{
  "head_dim": 64,
  "vocab_size": 1024,
  "activation": "swiglu",
  "norm": "rmsnorm",
  "norm_place": "pre",
  "positions": "rope",
  "rope_base": 10000.0,
  "qk_norm": false,
  "init_std_qkv": 0.0369,
  "init_std_o": 0.0369,
  "init_std_up": 0.0369,
  "optimizer": "muon_variant",
  "lr_mult_o": 2.0,
  "decay_shape": "pow",
  "dataset": "wikipedia_en"
}
MLP neurons of a small language model. Each row is named by its layer, matrix (gate and up: input weights; down: output weights) and neuron, and shows model dimensions 64-191. Each number is 128 + 32 x the weight over its row's rms, rounded and kept within 0 to 255. A neuron's up and down rows have the sign that makes its largest values positive.
After each neuron's rows, "fires after" lists the tokens most often just before its 100 highest values on Wikipedia text that the model never trained on.

L3.gate81 [138  97  88 133  91  99 121 153 160 128 143 113 152 128 109  91 139 115  86  54 129  88 185 121 136 106 119 168 106 102 115 135 112  91  77 148 150  98 189 170 145 126 107 117 145 134 132  72 182 130 107 103 148 175 121 122 146 150  71 128 120 128 151 157 142 134 110  99 134 171 129 146 124 202 153 112 114 150  78 135  35  96  91  95 136 151 153 128 127  84 130 172  94 196 107  74 126 104 180  50 141  96  60 102 138 168 100 142 145 120 129 160 139 105 144 169 113 135  96 193  96 118  94 180 149 132 123 121]
L3.up81 [103 160 166 128 152 150 116  75  99 154 105 177 133 181 116 175 179 178 106 136 124 137 145 112 157 106 145 177 120 126 192  79  50 121 160  93 205 116 106 144 114 124 132  98 129 128  80 116 134 176 138 142 172 103  99 145 139 131 116 125 199 163 127 115 107 156 131  90 115 164  46 133 156 124 133 127 100  66 166 132 107 125  95 119 157 126 105 166 143 123 133  69 141 130  27  82 148 112 147 151 115  99  84 143  63  83 153 118  70 177 126  93 193 126 120 139  98 136 159 128 120  95 151 161 116 184 142 126]
L3.down81 [199 153 149 163 176 118 127 124 155 102 125 170  97  63 130 130 108 103 139  75 147  90 118 121 128  69 106  74 138  94 154 124 171 117  43 152 150 110 159 162 148 115 116 146 190  76  65 112 143 149  93 127 113 135 147  84  99 129  87 133 110 116 114  90 113 142 104 151 147 108  91 151 160 147  39 139 148 169  83  49 107  74  85  92 128 117 179 182 131 119 100 125  93 135 177 110 129 115 112 141  94  89 162 118 100  72 124 174 139 108 111 144 166 109 224 116 104 138 140 149  89 105 148 185 167 128 159 193]
fires after: " in", " f", " out", " P", " R", " p"

L4.gate399 [ 79 132 140 100 107 119 131 171 103 114 148  89 200 129 120 190  94 108 151 111  85  91 108  95 139  92 138 115  94 149  96  87 112 145 125 145 148 133 113  95 109 123 120 175 105 107 121 126 144  85  82 104 203 123  95  89  88 207 109 173  91 132 105  65  92  92 173 147 171 135 165 108 131 110 158  79 125 131 177 169  50 109 168 170 106 151 150 112 106 109 124 141 132 107 131  67 137 114 112 150 101 147 150 119 120 142  74 153 166 110 104 117 101  90 157 133  78 166 111 152 189 174 167  84 134 152 120 101]
L4.up399 [134 108 113 198 127 178 175 156 146 114 102 123 134  73 154 173  71 104  82 105 133 108 160 146 162 144 137  69 120 112 157  76 159 153 132 119 122 150 158 110 133 107 146 121 140 132  76 108 169 136  96 164 131 136 132  79 109 162 173 128  68 163 158 153 107 123  98 166 161 108 144 164  88  78 153 125  86 169 182  97  99 173 156 161 127 189 185 119 119 131 148 161 100 133 134  19 132 127 129 139 152  94 124 122  79 149 130 169 165 128 139  95 130 114 142 177 191 116 183  32 140 137 179 183 183 106 112 144]
L4.down399 [ 55 140 178  91 129 135 176 113 112 100 125 141 109 116 118 111 117 139 162 122 135 155  87 187 103 126 170  96 124 149  67 149 111 139 123 138 135  96 173 162 106 135 158 130 111 115 187 128 109 130 104 190 151 131 128 182 126 169 169  80 199 167 142 135 148 150  39 128 148  97 151 119 130 150  98 114 125 127 127 150 146 166 134 163 118 170  47 108  98 140 124 161  83 130 113 115 205  80  44 121 118 143 164  98 155 134 134 139  64 159 156 120 136 143  97 119 145 160 122 135 168 135 124 148 124 180 101 119]
fires after: ".", "an", "a", "es"

L3.gate47 [ 95 136 154 151 114 135 124 143 100  97 150 103 161  95  82 169 143 129 182 109 119  50 138 136 153 188  93  70 160 127  64 104 112 133  63  72  71  96 126 117 112 146 112 121 101 177 122 148 125 103 107 132 118 155 107 148  91 134  81 106 184 111 152  87 119  92 165 155 131  97 144 100 138 134 165  81 148 110 151 151 122  84 103 124 116 168 150 104 143 102 115  94 147 150 106 201 169 128 138 102 106 127 182 128 123  87  93 165 179  63 196 191 192 151 130 131 150 127 147 119 150 101 153  96 156 143  66 139]
L3.up47 [ 83 118  93 112  81 109 111 102 116  94 135 160 155 129  84  96 151 108 115 118  97 155 107 168 120 158 107  99  98 100 136 126 151 114 144  94 163 136 157 154  76 157  99 170 131 130 126 101 127  97 110 117 113 114 216 101 163 156 168 180  56 136 133 138 100  98 112 109 146  84 148 131 117 157 153  71 131 135 110 178 159 139  86 125 118  81 139  78 146 120 166  93 155 165  69 146 121 191  56 137 145 163 130 109 101  74  93 137 114 162 135 117 154  85 136 132 109 138 125 157  52 109 114 109 177 175 161 171]
L3.down47 [ 87 126 129 144  74 125 100 151 121 128 157  80 143 136  91 112 194  99 125 142  84  89  84 203  77  85  98 106 153 116 180 144 144 122 128 118 150 196 157 144 145 125 128 113 127 175 194 154 124 111 104 161  78  81 117 157  63 152  98  85 158 199 114 158  96 119 124 146 119 165 102 117 159 154 164 157 124  86  82  93  93  83 142 142  87 119 131 113  80 114 115 145 129 109 132  66  98 169 109  90 188 103 163 123 144 229  72 101 168  90 207 122 135 133  73 154 119 137 133 124 150 141 105 110 142 119 135 178]
fires after: "en", "i", " Le", " C", "aj"

L4.gate690 [ 90 153 138 166 133  69 111 165 127 152 176  92 171 102 163  91 126 146  88 102 150 105 180  86 167 116 115 125 132 111  71 157 145 118 116 121 180 126 143 182 177 134  98 129 165 181 135 126 133 108 112 103 117 144  85 161 136 124 118 146  97 207 166  56 162 117 165  75  82 148 108  78 128 147 144 105 125 105  97 145  58 166 126 135 101 197 114 106 127 173 143 116 184 187 103  73  90 172 170 159 109 184 124 182 109 109 145 117 127 154 118 170  88 115 105 167 113 167 144 129 159 112  65 118 119 105 147 128]
L4.up690 [ 54 130 170 103 109  62 137 148  63 115 150 146  79 162 174 150 141 112 147  89 148 131 172 165 116  99 149 203 143 168 111  96  70 131 144 171 101  96 119 106 114 128 134 110  99 143 131 123 182  84 174 114 120 129 102 140 160 143  43 203  75 176  79 174 197 134 125 144  66  92 104 114 162  95 148 117  92 125 130 119 154 136 107 167 123 148 131 139 143 111 152  97 147 127 131 123 118  90  84  65 171  76 112 142  93 207 138 204  77 156 106 121 120  70 132 125  99 128 122 161 104 115 142 154 159  92 127  75]
L4.down690 [123  89  99 152 156  88  87 114 171 111  95 133 149 140 119 109  86 117 147 157 140 164 154  92 107 174 145 123 108 129 228 106 109 101 155 158 147 121 176  83 130 135  78 138 100 113  82 103 160 123 139 118 176 152 140 126  87 129 122 117  97  94 136  97 157 154 131 111 181 166  88 183 134 109 129 103 139 127 124 139 189 108 204 123 153 130 106 105 152 140 107 129 141 126 150  99  81 138 136 155 149 127 177 164 112  99  99 123 165 181 136 110 182 163  85 172 105 127 104 176 146 142 152 174 146 114 175 149]
fires after: " R", " K", " C", " P", "ap"

L4.gate260 [162 153 174 118  99 107 165 161 114 133 105  64 117 115 165 138 122 185 110 144 115 172  86 112 115 120  93 102 116 193  67  99  83 196 126 154 110 136 117 121 143 145  94 136 112 126 135 119 173 120 163 116 132 191 158 145 130 153 145 166 137 113 127 177  64 121 137 146 133 140 163 127 177  99  58 122 129 146 101 127 153  34 131 182 140 106 161 124 134 125 124 178 104 122 133 114 135  54 217 134 114 122 158 176 157 160 126 117  67 101 128 137 138 140 148 129 159 125 163 140 143 108 117 157 149 120 144 156]
L4.up260 [155 100 116 113 125 125 158 125 161 111 152 136 131  80 129 123 163 101 106 100 123 116 136 146 122 114 141 123 165 168  62 195 142 164 128 123 116 113 132 195 161 106 106 126  81  91 132 128  87 124 156 109 143 168 142 119 101 164 133 165 128  94  85 122 102 149  90 205 154 146  89 149  78 138  95 137 135 109 120 103  70  71 128 134 128  94 135 136 123 148 136 167  79 121 139  82 168 113 107 129 188 157 112 127 100 120 122 103  77 121 164  93 150  67 194 118 129 134 107 132 101 144  94 150  83 170 166 122]
L4.down260 [124 118  90 150  92 102 125 136  93 173  72 106 172 154 115  85 181  95  64 119 159 113 155 124 107 102 170 180 166 132 150 110 158  39  86 123 121 147 178 165 111 104 172 108 172 144 167  88 155  87 119 127 156 175 129 153  99 131  66  97 106 144 148 175 125 162 133  93 158 101 133  87 137 114 104  91 123 121 216 110 130 142  71 171 118 112  75 145 118 140 165 120 121 132 128 153 125 155 112 164 124 119 137 114 147  92 126 123 134 138 170 101 118  81 133 130 126 117  98 141 130  72 141 110 140  71 141 136]
fires after: " le", "le", " e", "z", " r", "ab"

L3.gate1013 [148 150 116 132 109 125 185 157  79 132 152  96 200 110 173  86 148 148 104  63 122 155 176 130  98 187 152 127  70 143 107  50 149 116 120  57  81 129  95  79 165 122 112 103 158  92 100 138 132 125 167 152 104 199 127 118 116 169 147 126 143  72 152 185 145 150 139 132 133 148  75 137 130  95 117 150 198 150 151 130  64 114 125  84 130 142 128 112 123 139 133 119 172  99 130 119 124 122 120 104 203  66 135 129  84 101  76 121 117 109  91 118  85 132 105 109 111 170 145 122 127 109 143 107 147 109  70 133]
L3.up1013 [ 87  99 116 174 133  94 129 137 146 108 146 130 107 140 118 125 111  67 102  94 119 134 108 138 145 107 104  79 243  55 162  82 143 129 108 211 136  97 125 156 128 150 139  90 106 132  88 132 108 144 130 139 121 170 144 124 129 118  49  99 148 112 102 137 144 145 145 189 121 144 110  93 126 165 160 160 139 115 148 109 122 122 145 100 112  91 114 153 165  57 151 132 130 165  60 149 159 158 154  98  98 182 157 158 171 131 157 133 145 159 138 149 153 155 116 151 125 174 156 112 124 133 165 154 124 158 172 141]
L3.down1013 [130  93 116 170  98  97 146 167 106  88 118 135 172 147 150 132 135 141 137 157 166 119 174 128 116 153 156  87 138 135 128 137 136 157 187 143 125 183 168 135 151 135  86 172 148 159  70 141 138 146 144 155 179 115 160 106 117 139 134  96 137  89 151 156 134 158  98 119 178 134 151 140 145  89  79 136  93 158 159 188 151  77 135 178 121 182 165 185 116 120 187 163 125 136 162  95  83 114 140 163 101 151 158 158 141 135 112  71 190 121  99 107  80 111 140  58 159 103  64  98 110 167 113 109 122 140 216 130]
fires after: " in", "c", "in", "v", "f"

L4.gate129 [ 97 124 153 136  99 132 133 137 119  81  88 122  91 154 164 160 112  80 112 167 107 134 170 144 177 112 143  14  91 126  69 119 143 123  90 116 146  96 174 149 137  80 142 177 137 145  53 194 100  95 160  91 186 110 111  90 148  87 151  99  53  72 158  38  78  99 120  93 155 149 155 135 136 175  87 137 176 142 124 119 190 128 226 107 109 139 124 174 158  90  99 127 148 129 130 128  99 109 111 105 146 107 139 143 121  90  76 166 101 159 109 106 127 105 118 121  96  87 100  98 123 141 153 126  84 109 148 134]
L4.up129 [123 179 120  85 100  89 136 150 160 135 154 115 135 139 108 166 122  72 147 122 148  94  74  79 198 181 103 147 138 117 117 148 114 166 147  64 140 154 141 168  85 105 113  87 148 155 110  87 130 118 127 170 138 144 162 111  78  96 113 101 105 152 142 136  72  82 128 149 156 147 112 150  83 113 137 128 142  81 157 151 227 157 104 178 122  87  83 170 205 131  84 108  91 136 151 146 179 131 104 110 130 145 113 150 104  98  97 153  81  72 100  95 138  71 135 164 129 149 132  94 154 151 136 141 200 160 136 169]
L4.down129 [ 79 110 198 220  87 132  86  85 135 114 108 132 139  92 119 105  98 159 148 135 129 153 165 148 136 141 140  79 154 104 141  78 157  87 154 141 117  90 150 119 140 127 122 109  90  71 112 164 155  98 147 174 136 189  67 104  84 118 142 148 176 170 121 111  84 213  76 111 126 151 184 140 193 101 100  79  87  84 136 166  93 189 143 129 126 129 107  77 112 152 153 162  65 123 118 134 152  98 166 115 165 102 176 139 132 163 135 117 106 116  92 123  98  89  89 141  53  77 149 149 119 179 231 173 117 140  90 125]
fires after: "or", ".", "I", " con", "y", "ri"

L3.gate1011 [ 80  78 136 171 158 170 132 197  97 108 136 155  86 106 109  82 143 112 127 162 111 150 126 102  91  94 138 101 130 136 103 128 151 155  91 151 152  71 139 165 124 146 157 147  89 139 194 160  93 106 160 128 122  67 126 101 166 107 109 138 195 113  53  83 109 142 125  98 174  82 131  55 140  88 156 118 162  80 171 121 118 157 114 161 163 154 128  55  89 149  58 137  86 145 137 134  81 153 182  91 153 217  56 135 123 108 135  96  86 101 119 106 108  95 101 100 141  74 166 191 171 129 108 134 130 113 114  61]
L3.up1011 [156 161 176 124 126 158 178  79 141 122 108 122  66 136  77  85 151 115  95 111 112 107 146 127 177  53 118 136 131 127 138 123 198 116 137 134 169 202 112 138 153 145 168 139 114  97 121 157 140 179 130 141 126  81 154 128 141 146 169 155  86 123  80 108 147  82 101 116 139 183 110 137  90  91  90 142  57  69  80 120 163 100 129 156  83 122  70 122 150 112 120 146  73 145 164 177 119  81  87  64 152  93 147 117 140 161  49 118 108 107 107 184 102 160 159 164 134 149 158  73 113 129 146 109 131  96  89  77]
L3.down1011 [151 156  96 171  74 114  64 190 158 129 169 138 115 136 128 108 157 108 118 234 122  77 159 128 126 133 169 158 129 185 138  79 118 121 113 139  69 121  98 110 156 165 104  68  96 150 157  76 109 120 125 141 162  99 133  86 154 104 140 139  81  78  80 181 127 185  80  96  84 122 120 169 206 102 114  84 101 117 151 143 175 109 145 150  84 115 148  97 128 153 130 131 170 170 118 126 110 122 130 116 145 104 129 132  76 196 158 136 122 147 104  92 126  94 115 123  91  96  91 169 123  88 105 137 135 106 112  51]
fires after: "ab", " B", "p", "b", " Ph"

L4.gate550 [115 159  78 150 146 106 138  97  94 166 122 122  86 175 167 122 196 130  84 143 111 174 103 148 115 115 127 195 108  80 108 103 146 131  68 170 183 121 184 179 102 120  74 107 122 162 141 106 162  93 134 118 122  90 165 133 149 151 153 121  89 165 135  65 127 118 166 135 134 133 166 103 147 107  92  97 184 138  84 146  74 125 182 150 105 141 188 164 130  74 206 109 130 134 111 141 148 151 132 136 125 133 160 167 137 146  88  99 163 136 135 137 158 140 143 103 178 174 102  57 226  89 132 113 100 167 150 187]
L4.up550 [139 115  71 146 137  85 155 139  83 115 127 194 145 132 150 122 132 148 130 132 157 173 137 130 149 133 132 115 106 153 138 105 107 106 125 152 142 148 138 177  88 100 150 102  78 102 151 114 164  94 110 145 113 109  85 145 106 122  93 142 127 115  98  96 118 108 107 125  91 136 103 136 138 120 126 138 104  97 144 102 110 136 176 145 194 129 133  85 154 118 142  96 199 142 148 145 126  86 103 112 136 185  77 138  91 124 115 129  99 121 139 118 202 107 140  68 129  96  91 147 117 138 116 150 109 151 160 181]
L4.down550 [ 70 137 114 130  93  83  94 106 152 101 105 117  45 167 138 119 168 197 125 149  82 105 124  86  97 113  81 142 111 115 129 163 116 100 113  99 151  89 160 171 124 155 105 159  94  83 152 204 129 140 152 109 158 167  75 131 123 137 197 151 141 124  83 194 124 184 176 127  81 127 152 142  67 155 206 189 140 152 128 110 118 179 121 150 153 126 128 160 127 107 138 119  84 132 127 106 159 133 147 127  85 126 117 111  68 141  96 144 122 140 125 168 116 150 116 156  96 188 124  94 121 195  86 139 170 103 115 114]
fires after: "\n", " A", "b", " b"

L3.gate985 [ 87 187 195 156 107  96  92 120 167 142 140 128 148 146 133  92  47 179 115  93 127 207 101 117 122 106 153 144  32 166 130  95 120  62  83 139  75 145 161 146 138 170 139 158 152 100 127  62 140 201 114 139 121 122 106 153 105 130 149  52 118 176 149 135 187 145 146  59 102 110 154 158 140 187 146 173 143 130 130 157  92  89 154 143  82 162 147 134 120 128 114  92 160 172  99 178 124 172  84 120 134 148 157 135 123 132 122 136 113 101 116 160  65 138  99 102 119 131 119 210 160 121 138 123 149 107 122 163]
L3.up985 [149  93 110 145 102 184 118 155 106 156 100 196 138 127 108 126 139 116  90 155  88 244 151 140 127 147 130 144 120 207 123  93  76  58 107  75 107 116 118 154 189 128 167 130 158  83 107 107 117 189 126 164  61 127  79 136  99 151 170 157 166 137 108  88 108 129 136 178 117 144 147 123 157 153 101  95 138 109  85 145 128 133 102 110 134 133  78  98 111 129 120 152  76 117 113 148  98 132 100 158 137 113 198 153 107 153 138  80 103 181 164 141 152  78 128  98 106 157 134  91 133 164 107 103 115 154 121 154]
L3.down985 [119 147 143 149 151 134 141  70  99  91 156 115 154  72 157 148 150 128 137 187 132 123 153  74 109 132 162 136 122 104  99  97 106 177 167 129 102 133 134 109 117 176 140 155  63 108 125 123 181 126  93 116 149 113 117 123 112 139  75  60 128 161 133 128  79 115 136 125 117  89 117  73 162 140  95 126 131 183 133 153 210  89 126 132 109 149  96 126  62 152  65  64 163 170 177 166 113 167  76 106 170 192 128 100 198  96 106 143 137  99 106 109 115 192 114 124 101 155 109 137 122 151 117 167 138 137 102  57]
fires after: " re", " res", "ff", " t", " ", " qu"

L3.gate326 [183 107 110 120 150  98 179  72  91  67 127 142  85  59 197 103 110 137 187  95 149 163 144 103 149  71 173 116 152 116 123  90 143  89 191 126 139 145  86 138 145 127  98 127 182 113 103 159  82 135 130 200 143 155 126 145 161  97 122 159  78 134 198 133 119 118 191 153 140 110 156 198 113  77 175 136 172 113 152 113 182 149  98 135 110 173 101 165 132 122 134 151  92 162 130 167 176 122 158 150  76 127 139 134 122 217 104 167  63 110 160 110 181 123 125 177 214  97 158  76 147 123  68 138 124 159 126 190]
L3.up326 [172  91 105  96 133 119 122  76 163  96 119 122 160 100  99 117 105  61 173  96 200  99 105 162 113  98 121 153 123  48 105  85 136 150 118 145 139  94  59 136 140 147 143  76 172 178 136 185 131  68 186 139 101 148 124 135 185 151 157  96 131 151  88 120 120 131 128 123 104 131 131 157 201 173 131 108 131 131 152  91 156 155 103 108 187  77 109 108 129 137 151 167 138 162 105 122 207  64  85 112 180 124  94 160  97 130 125  89 122 201 192 144 142 141 137 136 103 139 194 146 158 125 102 146 123 121 136 105]
L3.down326 [144 132 122  93 155 133 102 121 137 103 129  85 124 173 109 123 141  89 116 175 107 162 139 100 122 171  63 110 135 116 126 107 119 186 104  73  88  88 144 162 143 154 170 124 124 148 102 113 168 118 142  76 107 138  77 203 160 102 123 124  86 151  98 124 106  61 102 142 119 135 103  62 143 129  97 114 106 123  81 170  80 127 125 145  99 161  99 159 159 146 124 119  75 194  67 185 144 155 148 179 125  93 120 103  57  99 133 164 125 111 165 111 135 156 164 140  98 137 163 156 140 141 114  58  78 118 117  71]
fires after: "al", "c", "el", "cc", " cent"

L3.gate379 [ 99 116 127 234  91 173 172  80 160 100 112 122 124  99 144 149 121 102 146  90 132 143 175  88  70 194  91 129 122 140  86  96  93 127  81 117 108 133 100 139 137 110 162 147 123 135  64 149 144 147 135 103 134 138 112  80  80 197  96 138 157  99 108 147 161 109 138 143 175 158 112  97 113 139 113 169 123 136 109 127 157 148 141 103 125 110 150  59 138 124 126  93 135 116  77 176 134 171 127 145 120 125 142  97 174 200 213 137  87 131  70  71  98 131 112 146 116 151 153 102 103 156 130 117 150 155 172 121]
L3.up379 [134 102 145 173  97 177 117 125 133 145 104 135 103 149 148 139 177  66  80 157 133 123 146 124  99 165 174 116 140 157  76 174 136 112  94  79 143 105 119 170 164 110 153 170 135 131  82 158 136 108 159 106 105 100 118 105  81 138  80 130 130 124 164 168 160 127 202 123 141 188 120 114 127 152  32  62 106 126  93 169 110 126 177 126 154  91  83  78 159 122  98 118  92 109 104 131 146 129 103 136  80 124  86  72 160 158 172 149  98 109 110  87 128  90  82 142 133 174 110 136 132 154 136 127 121 103 180 140]
L3.down379 [102 200  76 155 108  89 147 105 186 156  91  80 136 151 141 141 126 116 153  98 110  96 103  96 117 161 127 129 124 149 126 132  91 151 167 109 109 160 133 132 132 182 148 149 100 106 168 118 159  98 159 141 157 200 153 152  66 161  99 107  73  96 120 111 122 160 151 100 131 185  55 144  70  92 193 102 138 154  90 132  95 174 121 136 131 149 111 134 106 133 142 134 104 105 165 137 114 142 122 102 130 138 120 118  96  68 102  80 156 116 131  88 140  82  98 146 108 138 108 138  99  96 150 134 136 109 154  91]
fires after: "\n"

L3.gate989 [131 134  99 168 101 123 167  84 100 165 132 100  80 141 206 142 167 116  70 166 145 166 102  98 107 131 116 154 162 123 101  99 138  86 137  98  89 159 171 172 129 102 133 122 114 105 174 107  95 124 125 122 114 131 111 125  99 106 147 109  89 218 176 117 134 127 142 144 156  98 199 169 151 150  81  51 140 116  69 138 101 135 151 154  67 133  85 136  88  95 127 129 196 195 120 116 117 103 110 114  88 101 147 174 135 151 151 106  94 104 149 107 136 123 104 124 163 118 154 195  70 151 143 162 105 110 179 199]
L3.up989 [107 133 134 111 126 156  92 139 116 145 100 124 173 164 149 142 133 131 119 144 133 168 144 107 179 122  89 118  47 135 114 103 166 123 114 105  59 150 101 119 123 160  92 117 148  85 131 148 203 128 134 121 118 120  75 151  52 106 149 116 165 130 196  83 105 112 220 150 162 119 146  96 147 102 100 137 130 130 172  86 121  88 116  61 107 105 103 167  83  67 138 140  84 136 116 142  85 102 166  90 134 152 110 124 144  58 145 125 146 173 189 152 150 108  37 170 140  88 220 142 168 101  66 149 112 119 149  75]
L3.down989 [103 181 149 151  90 148 165  86 155 135 146 144 158  60 118 138 149 134 139 141 189 207  94  99 175 144 151 112 134 111 148 120 144 141 203  91 109 129 133 159 105 138 168 151 120 129 121  95 126 123 163 132 143 125 117 137 171 187 141  99 237 116 102 140 140 194 174 122  84 121 123  92 207  87 105 147 114 148 178 123 163  63  86 156  94 103 173 106  98 108 118 133 103 110 149 154 130 124  77 115 115 112 142 151 207 105 132 139 164 136 152 158 119  74 156 102 127 140  77 102 151 148 148 176 128  85 156  87]
fires after: " res", "on", " a", " ", "ist", " h"

L4.gate636 [ 61 119  86 112 135 164 133 146 128 105  96 109  97 170 198 147 146 108 145 133 170 122 107 115 151 137 136 133 121 105 157 111 144 194 164  94 102 138 123 161 207  53 167  85  69 134 119  84 143 157 141 177 142 155  89 125  55 171 121  85 108 140 204 119 111 147  77  71 215 162 128 201 143 124 117 157 141  90 178 139 201 145 142 115 191 133 132 158  95 116 138 145 111 156 123 184 136 117  75 127 115 154 107 144  88 143 133 116 194 119 172 150 133 132 117 136 139  43 157 135 162 153  78 146 137 137 184  95]
L4.up636 [ 79  91  85  65  70 116 136 145 135 197 132 108 187 144 113 102 136 112  91 172  99 101 154 174 177 138 188  71 117 139  62 165 160 125 155 106 107 129 155 190 177 153  92 143 156 100  89 130 119  95 117 119 157 174 120 106 153 154 132  95 118  97 213 175  85 151 178 129 102 175 148 145  71 110 137 162 169 104 114 175 100 167 116 168 195 124 138 109 164 133 148 164  79 107 124 120 137 125  98 159 140 119  98 161  98 126 141 181 105  62 151 144 137 125 129 108 108 148  72 147 136  94 146  75 104 183 103 101]
L4.down636 [122 115 154 122 135 169 167 123 116 103  86 124 136 116 106 105  88 136 123 149 104 121 157  98 139  96 177 167 102 138  94 129 124 127 184 192 123 142  75 122 165 160 131 143 173 194 105 104 137  95 127 118 165 152 156 105 137 163 142 115 133 121  97 207  80 118 215 142 100 141 108  89 107 126 166 114 104 123 114 204  32 129 158 102 162 152  91 177 137 118 205 142 141  90 148  82 103 157 127 143 121  88  60 136 149 157 119 129 157  90 143 119  62  88 136  81 123 130  69  90 119  66  80 135 124 158 107 123]
fires after: ")", " ", "%"

L3.gate117 [145 121 116 100 189 125 130 102 150 131 125 113 105 122 147 114 103 145 156 127 147 147 167 119 123 123 176 171  88  80 137  60 166  98 155 109 143 148 107 121  96 108  96  66 118 106  86  86 107 154 141 106 153 121 166 111 102 125 188  52  75  97 123 123 118 139 146 154 171 178 128 109 156 122 125 169  98 144 110 164 154 190 157  58 114  83  80 134 145  99 123 117  68 109 213 138 161  96  88 121 128 173 124  79 139 109 108 136 156 169  82 113 114  94 120  94 116 108 187 174 113 105  59 117 129 101  98  98]
L3.up117 [176 176 180 137 150 136 112 118 113 157 165 104 136 136 179 178 163 136 124 108 115 150 118  99 125 146 194 159 152 141  69 122 128 109 144 130 158 154 144 129 107 133 134 146 123 162  78 156 166 157 129  82  84 122 101 102  87  74 123 147 127 100  84 100 142 113 109 116 161 145 131 134 120  98 149 174 142 119 139 133 163 198 106 140 184 125 132  85 158 104 133  71 105 101 111 160 154 135 140 147  28 134 149 121  94 162 211 134 149 117 167 166 168  93 111 158 155 152 123 157  89 122 133 125 129  78 130 127]
L3.down117 [153  99 100 127 132  87 151 122  82 160 159 126 119  99 147 142 146 163 163 140 102 107  86 134 118 106 164  85  94 137 109 119 164 119 154 134 172 128  97  98 127 102  82 165  95  87 132  76  93  79 119  84 178 113 133 163  81 159  98 152 158 172 145 135 127 127 163 141  33 133  55  96 162 101 120 139 102 153  85 165 145 111 116  79 141 171 111 139  96 147 122 162 167 131 149 167 131 185 153  81 147  90  89 126  65 135 119 104 116 110 123 188 113 145 119  93 108 112  88 127 146 173  48 119 140 112  72 137]
fires after: " H", " h", "k", " K", " b", " l"

L4.gate806 [118 173 157 203 241 113 147  90 110 206  85 125 147 111 122 130 174 139 129 162 162 160 100 168 103 123 126 157 137  93 140 112 132 147  74  85 156 115 121  77 184 100 171  97 153 146 123  66 188  70 132 156 133 102 133 126  81 122 128  59 122 164 110 108 198 119 125 142 184 139 102 123 123  99 142 165 181 103  94 125 119 179 143  93 178 123 137 143 112  95 142 141  79 135  46 161 116 138 133 148 152 144 120 156 139 119 150 120 132 135 144 147 110 125 117 115 114 110 109 146 141 137 164  87  87 161 145 115]
L4.up806 [ 58 135 172 197 119  91 112 106  84 164 154  92  98 197 163 123 150 105 109 151 101 135 128 139 120  79 105 122 164  96 178 187 155 153 127  99  93 102 139 144 120 157 130 103 118 132 109 158  81 131  86 136  88  60 148 105 150 157 162 122 108 121 135 155 101 147 132  96 135 114 151 135 144 193 100  81 129  98 157 113 120 162 158 115  87 119  92  77  95  86 135  98 169 149  94 155 153  86 102 184  96 117  89  95 141  62 149 112  79  67 144  83 164 158  97 117 105 105 128 141 138 112 111 112 201 183 145 168]
L4.down806 [107 188 191 133 163 108 144 126 158  63 134  49 108 172  92 176 157 142 168 125 147 175 115 118 118 142 163 143 183 142 137  90 121 124  94 171 133 128 151 117 139 105 175  95 138 113  98  93 131 109 153 120 130 105 141 123  74 142 110  92  97 183 180 171 185 163 200 136 150 130  62 169 124 163 206 102 156 140 150 199 145 155 150  95 139 177 131 102  53 169 161 112 112  99 148 111 117 137  97 134 146 169  75  85 108 150 137 119 154  85 151 102 133 155 121 141 127 145 158 143 120 114 155 122 112 124 158 127]
fires after: "\n", "==", ")"

L3.gate948 [107 172  96 108 119 171  46 165  87 152 101 123  83 138 147 139 198 130 161 167 158 224  92 149 121 108  76 154 133 153 151 113 118 133 140 136 101 121 122 104 139 167 140 115 222  65 105 135 146 142 143 123 156 105 145  85  90 134 107 175 105 127 138 118 140 117  86 118 134 149 114 104 132 166 114 175 147  83 134 103 110 108  70 147  92 133 176 114 146 141 100 205 114 147 102 140 125 122 116 156 121 167 138  91 173 137 122 152 177 152  84 132 133 136 100  99 152 135 159 190 143 124 111 123 136 124 101 109]
L3.up948 [111 122 185 112 123 157  81 180 129 137 171  97 110 117 171 188  96 107 135 124 106 148 152 161 174 111 104  74 154 119 169  79 137 198 161  62  77 163 179  95 110 144 104 112 128 132  92 149 107 131 152 161  37  88 121 142 106 128 142 182  89  85 172 142 200 144 101 117 124 101 178 138  92 140  97 202 134 150 123 166  98 121 168 121 124 161 131 145 145 145 133 186 134  97 125  86 180  93 104  97 132 197 144  83 110  80 187 124 163 143 116 148 141 138 162 142  99  94 198 198  97 146 154 128 133 133 158 142]
L3.down948 [121 199 123  81 122  68 135 152 135 101 142  85  93 150  63 187 150 129 122 151 121 149 132 126 153  92 138 206 107 142  86 181 136 109 121  92 107 173 126 151 151 132 165 153 107 104 120  93 133 188  99 126 140 112  86 176  77 131 136  91 104 138 138 167  93 121 167 154 137 136  81 126 138 168 187 117 109 117 164 158 143 151 129  97 118  75  94  84 122  85 123 147 107 109 159 141 168 101 127 152 143  91 112 127 133 164 139 146 167 156 108 141 124 178 117 137 105 134 107  68  99 168 152 124 128  97 143  71]
fires after: " |", "|", "ar", "W", "."